Weights of a small GPT-style language model, trained from scratch on English Wikipedia.
Size: 11 layers, width 576, MLP 2304 squared ReLU, vocabulary 19531.
Training: a variant of Muon for these matrices, 3362 steps.
MLP neurons of a small language model. Each row is named by its layer, matrix (up: input weights; down: output weights) and neuron, and shows model dimensions 432-527. Each number is 128 + 32 x the weight over its row's rms, rounded and kept within 0 to 255.
A block is one neuron, or neurons of one layer that tend to fire together. Before each block is what it responds to, as a language model described it from the Wikipedia text at the highest values.

Two groups: ordinal words after the, such as Third Division, second position, seventh-place; and word pieces inside foreign names (Tahir, Aamir, -ray), often at accented letters.
L3.up254 [150 117 113  78  88 142 109 157 131 132 131 144 126 100  76 142 130 195  77 140 163 132 165 183  99 185 153 118  79 194 116 106 103  84 113 152 106 124  96 145 144 147 108 136 132 123 115 105 113 115 144 122 148  69 164 117 119 132 126  87  90 158 116 128  66 130 129 141 140 172 127 201  91 112 154 122 122 177 137 183 190 124 173 169 103 108 124 142 134 182 106 130 160 112 135 136]
L3.down254 [ 78 107 118 128 143 171 119 108 112 134 120 125 113 157 136  92 150 124 138 123 153 215 193 147 130 161 134  94 132 130  71 100 127 143  90 124 129 107  79  91  85  93 135 139 152 114 204 144 143 127 146 132 125 102 132 129 115 117 140 109 188  85 114  89 121 167 106 131 111 136 129 110 127 159 153 115 117  32 100 148  45 132 170 100  83 102  92 147 108 114  91 132 172  45 118 140]
L3.up622 [150 194  93 142 154 120 127 129 134 146 139  68  91 100 151 127  81 192  65 137  98 168 135 128 140 135 143 123 137 123 120 145 105  96 131 175 129 138 100 135 166 137 158 158 167 164 155 162 205 154 140 146 104  70 117 143 142  82 106 138  65 175 108 107  99  84  88 183 126 180 149 181 131 167 103 129  56 110 175  98 106 121 130 113 113 117 113 179 147 102 113 119  83 116  99 180]
L3.down622 [ 88  96 159 116  97  88 102 130  95 109 104 108 118 100 128 180 165 156  85 114 130 127 152 181 131 181  72 168 173 141 112 117 233 128 134 119  91 108 120 144 110 116 183 127 177 133 108 111  98 150 145 172  94 157 156 143 157 164 128 103 151  82 116  70 133  97 112 168 137  98 129 145  75 149 162 152 100 122 103 100 182 136 178 140  57 145 133 103 130 138 100  81 170  75 145 197]
L3.up825 [182 177 128 107  84  93  97  97  51 151 136 199  83 157 170 103 115 143 117  80 144 191  83 164 140  88 141  89 132 120 126  90 165  95 134 118  94 156 209 161  85 115 153 102 110 142 107 131  92 129 149 137 156 138 154 172 101  99 111 179  58 104 148 167 205 146 119  86 106  83 160 126 145 121 104 136 154 135 169 129 118 149 152  83 105 158 140 144 121 115 130 136 143 134 187 133]
L3.down825 [ 41 145 136 132 145 113  99 156 119  88 171 119 120 148 106 136 149 160 121 102 148 158 124 108 122 112 146 101 191 140 102 101 103 130 107 147 103 104  78 104 115 134 144 201 105 152  84  54 130 151 123 143 185 153 138 131 146 117 145 151 133 110 177 149 134 101 136 148 145 127 114 156  90 230 128 135 116 144 105 143 143 147 156 137 133  88 167  68 119  98 155 170 129 137 130 130]
L3.up1601 [123 153 101 147 116 150 140 111  89 170 163 146 158 126 175 118  95 125 173 126 127 155 133  99 127 147  57 146  83 158 129 120 121 151 121 204 152 129 112  97  84 159 132 129 174  85  83 130 170  98 160 131 150  93 108 119 107  77 118 122 173 120 212 102 134  97 139 111 148 130 153 115 171 126 121  90 163 152  89 134  85 117 143 105 150  77 171 110 125  72 121 172 131 147  44 174]
L3.down1601 [112 135 153 124 159 168 145 151 115 101  80 126 104 180 135 176 160 107 154 194 104 137 161 129 173 129 148  85 155 126  99 130 139 153 150  76 145 115 150  61  87 156 113  83 115 150 175  70 135  84  82 117  98 112 138  59 151  90 139 167 138 125  82  94 133 120 146 139  83 137 105 129  74 167 184  80  67 103  93 118  80  96 159  94 156 138 107 101 122 185 117 110 101 114  72 108]

Word-piece tokens at the start or middle of non-English words in titles, names and transliterations (Esp-eciais, Catal-ana, Metam-orph-oses), plus rarer split English words.
L4.up342 [190 126 121 140 138 149 138 138 144 129  74 146 130 129 159 156 138 119 162  94 120 176 130 165 162 144 105 111 154 135 187 141 106 179 155  85 208 106  79  89 145 105 176 138 136 183 182  99 136 155 131 149 178  48 126 107 112 131 145 136 108  66  96 146 106 110 105 115 136 137 129 112 115 118 134 121 122 163 120 157 127  66 121 117  71 145 154 140 114 163  65  67 149 182 112 137]
L4.down342 [124 179 158 111  84 142  95 118 123 153 114 106  81  91 144 136 128 166 170 160 174 131  77 111 118 153  85  96  96 163 129 146 147  91 127 151 118 151  94  88  66 197 146 139  97 119 122  91 105 153 185 127 184  90 115 142 114 167 101 147 129 123 148 177 136 127 146 109 108  94  94 133 145 100  85  98 123  85 151 144 133 143 179 128 124 105 112 150 151  86 122  86 154 127 160 110]

Relative pronouns opening a clause right after a noun or its comma, such as which, who and whom; faint on CJK characters and table cells.
L4.up245 [162 160  45  85 165 175  52 224 143 112 151 121 152  82 107  81 162 131  77 175 111 111 155 101  76 142  98 137 102  75 151 134 131 108 134 128  73 114 143 130  95 121  89 183 196 171  99 107 184  51 140 154 154 140 157 116 166 113  78 155  92  95 162 150 148 130 169 152  69 123  95 127 171 162 124 169  81 137 100 146 138 134  78 124 126 115 132 119 147 128 118 156 103 103 119 130]
L4.down245 [155  78 131 176 138 106 119 164 146 122 120 140 154 162 167  90 124  90 163  83 179 159 109 120  82 107 127 104 177 105 129 180 135 216 133 137 185 121 161 152 124 102 142 160 136  79 158 124 122 170  74 151 146 123 158 113 178 127 197 162 149  62 110 158 118 162 157 137 144  75  62 102 180 157 150  89 117 129 140 146 148 112 115  72 145 153 144  75 168 116 113 110 170 117 153  79]

Word pieces in the middle of proper names, often right after a capital initial (G-ret-chen, Tou-ret-te, G-aul-le), plus diacritic bytes in foreign names.
L2.up214 [118  86  74 134 120 127 127 134 176 130 193 145 208 197 118 131 108 105 192 161 107  91 144 100 137 157 140 151 144 159 178  92 138 147 117  72 127  79 155 146 119  79 138 128  99 143 145 206 172 109 122 136 157 159  75 136 176 149 107 112 118 101 135 163 100 160  85 115  61  99 143 129 115 139 102 143 158 134 110 111 152 123  63 174 120  81 205 113 128 121 147  60 146 161 127 101]
L2.down214 [132 151  96  92 145 154  77 152 134 165 109 142  85 143 163 123 115 125 143 121 125  79 117 131 166  98 123 153 109  96 102 142 173 147 146 118 180 159 122 106 110 104 144 141 139 100 123 145 156  91 111  95 140  97 128 122  73 166 103 116 143 152 129 143 111 163 155 128 135 130 102  90 151 126  96 127 139 128  98 163 149 126 164 148 163 109  97 115 114 185 150 119 104  95 148 116]
L2.up947 [114  94 180 109 128 134 122 118  88 137 101 143 101 126 177 105 175 177 158 107 144 197 156 169 169 125 172 104 151 119 193 122  83 146 159  80 109 161 173 118 135 142 147 129 183 134 111 113 162 111 139 104  75 141 127 155 167 175 162 121 127 132 102 112 125 137 133 130 149 113 120  64  81 103 134 100  89 106 144 149 123  67  55 117 151 117 140  63 124 183 122 139 125 122 120  93]
L2.down947 [ 75  57 117 123 126  68 131 154  89 195 134 155  95 141  92  90 137 129 140 148 148 127 110 188  95 127 195 136 156 126  91 140 173 106  93  66 124  94 119 153  50 168 131 107  76 163 130 207  99 191 147 123  96 189  97 108 117 107 197  87 145  98  62  96  96 199  59 157  93 111 124 135 134 191 123  89 136 152 104 136  42  97 175  85 187 133  60  76 136 134 121 205 103  85 132 124]
L2.up1082 [137 109 130 116 123 153 139 168 131 152 136 149 142 142  91  55 154 105 109 119 143 156 135 169 136 123 126 132 100 111 152 127  89 147  97 160  77 175  98 118 155 177 115 116  44 108 245 144 163 106 132 145 120 112 167 153 107 137 135 174 132  84 167  86 170 131 125 111 106 129  83  99 117 162 124  89  98  95 133 171 137 126 165 110 131 111  82 152 107  43 129  72 123 135 157  95]
L2.down1082 [161 139 140 142 205 194 129  51 144 145 161 115 145 103 119 172 116 167 106 139 130 177 101 137 109 185 104 158 159 134  58 142 140 112 144  62 147 140 163 152 112 143 163  48  37 150 105  87 122 198 111 200 186 131 152 191 145 153 115 129 127  88  96 147 125 112 101 124 114 111 132 112 124 120 104 111  36 144 148 148 136  70 119 117 106 125 173 120  90 169 138 157 127 128 125 124]
L2.up2017 [106 111  88 151 124 133 198 162 170  96  97 171 120 111 107 132 126 232 137 139 106 159 161 170 165 159 209  82 150 186 135 137  41 139 141 101 126 151  64 167 122 107 125 159 140 193 150 145 167 137 118 136 128 120 129 105 114 116 166 111  91  82  64 141 103 121 120 119  38  93  66  94 135  89 138 184 154  94 213 100 110 128 111 135 149 113 148 113 170 137 100  89 122 125 170 176]
L2.down2017 [155 129 145 112 124 148 170 138 125 110  52 151 108  78 120 153 121 107 145  82 133 144 166 152  54 153  95 109 123 157  52 144 141 134 126  70 164 117  56 128  89 110 157 115 148 127  92 180 131 132 178 106 150 138 101 186 144 167 125 154 127 107 141 129 130 108 145 142 159  46 143 163  69 139  98 174  40  71 141 113 171  89 148 127 126 142 132 115 142 111 130 119 142  77 129 120]

First tokens of cells or fields in Wikipedia tables, infobox lists and census statistics (e.g. | Triple jump, Top goalscorer, household size 2.60), plus the word-start "inter" in interference and intermediate.
L4.up421 [174 167 160 133  82 136  98 108  86 109 184 155 103 180 126 146 168 190 126 172 163 111 110 112 106 108 114 200 151 112 148  87 174 101  89 139 112 125  77 178 121 169 102 113 113 165 100  68 102 121 200 164 133 130  82  96 109 129  78 162 127 104  98 140 113 145  98  87 136  92 114 152 100 175 133 131 255 165 147  97 138 134  97 133 171 119 202 115 158 123 103 164 131  92 145 106]
L4.down421 [168 165 131 116  74 148 102 139 105  68 147 121 129 163 120 111 163 144 119 169 168 134 174 135 127 162 121 149 144 134 141 148 114 164  62 128  95 137 149 120 103 160 119 128 173 158  79 185 165 151 179 181 190  84 154 160 161 142 146 108 185 139 135 140 202 202 177 199 175 123 181 100  88  86 106 140 121 129 133 112 149 111 154  73  82  89 148 144  94  88 156 124 126  79  89 127]

Connecting words right after a comma, mostly the serial-list "and" or relative "which/that/who", as in "birth, and lactation" or "roof, which".
L2.up34 [138 138 172 105 139 140  76  96 164 125  91 198 148 138 133 124 157 124  65 119 106  44 106 105 101  95 123 131 113 152 121 169 154 128 120 121  84 133  82  93 135 108 132 151 145 131  98 147 141 104 157  87  95 162  67 150 143 107  89 127 114 139  53 116  88 171 112 107 136 145  93  81 127 161  98 110  92 127 139 135 156 101  89  65  81 190 163 125 172 157 117 167 100 176 146 158]
L2.down34 [ 64 151 145 129 186  94 164 172 151  99  90 117 101 104 137  89 172 173 106 141 219 166 125  84 118  76 167 162 119  90 131  95 119 176 145 130 118 115 157 119 123  89 116 115 151 113 101 134 100 111  76 192 164 131 185 157 138 105 143 117 137 160 148 136 130 163 128 102 172  82 173 116  95 207 163 101 122 191 115 125  79  97 100 126  76 142 129 112 138 166 127  80 147 113  89  89]
L2.up569 [167 191 103 100  83 133 124 109 102 167 129 159 116 174 136 132 110 160  44  75 119 127  96 153 158 125 101 152 147 114 133 143 151 113 195 102 101 102 109 130 102 116 117 163 134 162 100 179 150 107 175  96 129 109  90  36 189 156 186 158  96  63  68 162 178 135 137 116 187 145 135 161 162  79 168  97 126 124 153  92 183 153 117 167 123 100  47 100  95 100 150  48 183 112 124 198]
L2.down569 [135  86 138 105 139 122 163 202 119  66 147  84 179 111 116 184 167  99 186 119 181 105 154 134 101 168 165  89 111  98 128 149 149 124 114 110 150 179 105  83 148 124 152 133 143  81  90  98 155 177 124 132  96 130 137 141  91 150 161 139 134  98 138 118  96  80 113 110 226 175 128 160  87  80 169 145 108 180 126 153 155 109 128 110 120 102 155 136 171 113 116 144 146 117  80  97]
L2.up1613 [160 105 174 110 158  52 151 108 127 101 134 168 134 109 141 125 110 126  99 102 133 107 104 144 138  99 142  67  86  92 145 125 181  95 155 106  81 185 123 113 137  74 127  92 100 154  79 158 131  90 159 167 152  99 113 147 118 121 108 129  88  89 141 131 170 123 132 111  64  94 187 143 121 175 117  71 150 153 144 135 163 103 158 110 130  75 154 103 148 187 144 194  92 222 132 168]
L2.down1613 [ 92 125 122  93 165 142 161  89  94 142 122 146 144  96 126 172  88 154 114 108 154 143 117  91 146 109 142 123 167 134 123 159  99 168 131 149  66 129 105 108  49  94 157 122  96 172  91 126 104 103  60 134 136 117 136 138 137  96  76 155 174  74 181 142  66 100 149 162 175 127 176 112 103 139 100 151 127 169  85 102 118 122 141 223 129 120 121 135 156 138 117 136 168 110  48 158]
L2.up1894 [136 175 101 114  74 153 161 156  89 212 134 112 150 118  65 132 134 164 122  64 106 116 171  75 130 135 144 119  91 168 144 108 105 158 148 120 131 155 127 138 101 112 114 120 211 115 109  69 141  81 144 165  91 136 120 113 143  73 145 125 154  23 177 132 143 101  94 172 153 129  68 111 208 113 150  57 112 137 124 105 153 205 179 127 112 124 182 120 154 163 162 115 140 147 108 117]
L2.down1894 [149 148 116 143 108  90  34 101 130  65 195  96 123 115 111 106 113 200 166 130 128 150 148 133 104 142 142 165 121  98 111 121 180  86  80 109 160 162 111  91 160 114 117  96 124  94 142 143  90 127 119  87 128 107 138  74 163 169 155  94  88 138 111 109 145 107 142 133  73 151 204 141  97 131  85 101 104 159 118 102  87  91  92  69 140 117 140  99  86  41 105  87 129 210 123  51]

Possessive determiners such as his, its, her, my opening a noun phrase about an entity named earlier; weaker on numbers and word-starting fragments.
L2.up453 [ 98 163 125  97  99 106 185  84  59  86  63 147 119 148  84  86 181 102  84 213 115  63 107 119 127 130 169  82 100 143 191 123 118  91 128 105  80  96  68 123  86 122 113 156  98  34 195 144 102 150 108 151 130 104 128 151 132 147 177 143  70 186  79 147 122 129 175  93  64 136 168 130 164 110 127 162 150  57 113 108 142 157  62 171 142 111 123 112 172 129 159 124 120  57 155 127]
L2.down453 [105 156  81 116  74 162  99 172 166 129  74  81  91  84 161 164  95 146  72  91 148 145 140  99 101 118 159  48 143 149 167 115 178 142 107 183 167 143 138 121 104 143 159  91 101 146 180 119 105 180 171 151 146 152 129 120 133 120 192 118 224  70  95 133  83 176 170 143 101 114 135 107 229 113 135 138 142  65 151  62 141  94 141 141 115 133 116 114  89 101 101 138 131 112 137 165]
L2.up789 [ 57  86 137 103 103  90 128 127 111 168 123 110 132 129 156 128 130 160 137 148 110 167 147  84 109 189 141 102 144 132 149 118  71 225  80 171 103 115  75  85 123 141 125 159 129  73 148  92 112 165 122 147  90 140  85 142  76 135 116 128 143 137 137 107 206 187  53 138 166 106 112 127 109 132 126 134  98 109 168 175 125 119 135 102 139 165 194 112 113  76 120 130 102 106 133 131]
L2.down789 [136 105 137 129 145  90 129 105 130 142 141 131  45 122 164 122 140 172 111 175 134 138  84 148 146 134 123  65 241  86 183 155 152 170 108 150 119 133 167  52 153 131 132 174 100 102 138 147 112 137 165 168 173 101 123  57  63 101  83 166 186 155 214 153 167  80 119 172 104 179 124 148 160 139 159 132 161 134 116 120 126 101 127 148 117 130 137  90 148 161  89 100 136 105 157 118]
L2.up1774 [151 154 139  95 169  99 126  94 120 165 122 150 193 156 101 130 120 149 160 133 122 169 133 131  65  97  97 144 176 152 107 122 127 151  50 120 124 131  94 141 138 179 144 152 106 106 141  69 149 105  74 137 138  79 117 115 113 115 149 173 139 111 124 117 143 139 172  65 147 164  95 163 171 106 179 150 103 180 118  83 173 150 205 142 164 129  97 109  67 161 137 121 111 128 105 160]
L2.down1774 [125 126  89 133 164 142 133  76 109  76 155  87  70 105 176 130 121  96 112 119 136 124 154 170 158 128 135  66  93  88 119  91 136 112  97 150 106 111 138  97 152  91 114 123  48 155 117  34 114 104  80 152 113 117 163 128 114 168  97  66 146 127  75  99 141 109 166 144 115 128 164 100 146 160 128 180 134 125 150  97 120  80  86 113 147 127  88 142 152 110 157 136 145 128 118  97]
L2.up1805 [114 120 124 111 171 131 132 137 138 142 105 104 121 126 140 121 120 108  72 154 102 110  74  93 111 167 154  61 131 138 119 142 171  72 175 144  91  48 120 163  77 117  91 118 105  52 162 129  85 188  90 125  66 149 119  61 117 173 147 144 142  91 134 152 122 153 157 145 153 136  92 100 201  87 117 144  93  70 127 114 160  88 125 150 106  91 159 143  81 102 142 125 101 125  95 162]
L2.down1805 [128  70 121 127 124  65 124 103 119 162 158 104  75 133 165 133  96 121 135 205 128 168  42 169 173 129  77 111 167 100 128 126 140 137 158 144 172 140 138 154 102 114 165 113 146 145 147  82 175 147 105 119 152 148 170 132 130 151 177 154 132 119 142 108 125 102 124 127 107 119 163 114 134  70 184 130 148 149  84 143 180 101 161 148  93 109 228 134  94 157 140 130 173 123 159  92]

Mostly "not" after do/does/did/is/were, plus "still", the first digits of census median-income dollar amounts ($1, $2), ages after "aged", and numbers in tables.
L3.up1021 [130  60 145  84  84 149 160 151 129 103 136 158 138 117 123  68 225 138 112 113 134 146 126 107 131 105  81 147 130 139 150 106 113 191  91 108 122  90  84 167 103  90 128 172 104 132  96 121 123 137 113 206 119 111  80 112  59 159 168 156 134 140 110 180  76 104 114 145  75 123 136 109 240  91 100 204 108  98 126 102 104  94 123  66 123  70 149 129 133 155 109  91  88 143 104 112]
L3.down1021 [115 172 112 129 167 179 112 152  83 144 117 112 171 169 144 129 161 125 129 135 126 160 156 150  90 171 141 178 158 130  99 127 134 152  63 179 165 162 110 123 120 126 151 182 133  92  97 125 151 109 136 113 163 104 130 134 145  56 148 200 158 141 149 130 101 182 127 161 172  69 123 132 106  88 157 131 161 101 109  85 126 136 142  98 107 121 130  92 179 149 157 146 111 121 126  88]
L3.up1865 [144 147 124 137  73 145  80 175  91 149 136 143 142 128 140  97 165 167  98 101 158 107 122  78 145 143 214 141 169  79 110 147 163 151 140 158  58  87 127 108 119 170  48 136 152 168 166 124 131 144 134 101 130 177 118 114 221  98 147 131  42 107 181 140 117 152  99 177 120 105 174 134 190 148 152 193 122 171 119  98  91  35 122 170  83  63 165 142 155  54  93 121 102 143 116  73]
L3.down1865 [203 111 162  88 105 159 103  91 146 110 185 124 125 126 164 115  63  86 143 155 176  58  71 181 112 111 116  86 156 173 154 109  88 118 126  81  98 114 131 117 175 178 112 117 128 169  75 118 166 117 137 197 131  94 126 141 135 103 165 157 124 109 154 139 126 145  96 135 145 207 172 103 139 145 107 109 153 171  85 103 126 122 180 153  71  42 151 120 162  44 165 182 100 106 157 148]
L3.up1974 [157 104 149  78 127 188 150 173  95 100 112 126 127 168 105 108 117 141 138 143 102  78 136 119 151 120 160 152 120 150 125 156  69 121 147 160  85 135 121 145 106 107 174 109 144 146  89 146 138 137 159 124  64 175 154 114 105 148 125 108 102 143 170 153 175 161 146 116 151 159 117 127 120 152 128 121 137 133 123 130 123 152 118 178 150 120 121 137  61  77  87 148  97 186  96 110]
L3.down1974 [130 114  53 161  93 136 125 114 125  81 146 181 110 152 130 113  90 126 208 124 111 208 103 120 175  77 109  91 151 140 122 105  96 102 144 187  95 166 144 115 160 127  88 113  90 126 124 123 122 101 147  86  82 102 137 108 116  86 135 158  67 146  95  64  71 151 147 119 144  92 156 107 156 161  97 205  90 144 130  96 136 170 104 143 174 145 145 105 170 117 148  93 151 181 118 140]
L3.up2239 [125  82 160 136  73 124 144 111 145 137 107 163 153 128 151  85 117 131 134 149 146 159 121 148 145  72 117 118 146 113 164 132 118 113 158 113 121  97 115 140 115 159 141 134 140 159 125 115  97 152 190 106 110 122  65 117 127 103 109 127 166 124 132 172 158 135 105 152 162 111 133  76 151  71 172  71 120 133 178 140  96 147 137 108  91 156 101 181 116  87  92 130 120  72  84 103]
L3.down2239 [138 117 102 164  93 158 119  91  89 112  69 149 124 117 194 149 122 119 173 158 110 152 106 148 156 211 174 133 151 108  95 118 116  76  68 171  93 116  85 156 133  97 125 158 145 139  46  98 131  85 163 116 147  93 121  86 128  79 157 119 143 114 174 135 149 109 144 141 139  75 148 122 159 195 118 187 125 112 131  97 157 155 142 164 150 120 133 169 165 178  66 119 149 120 149  87]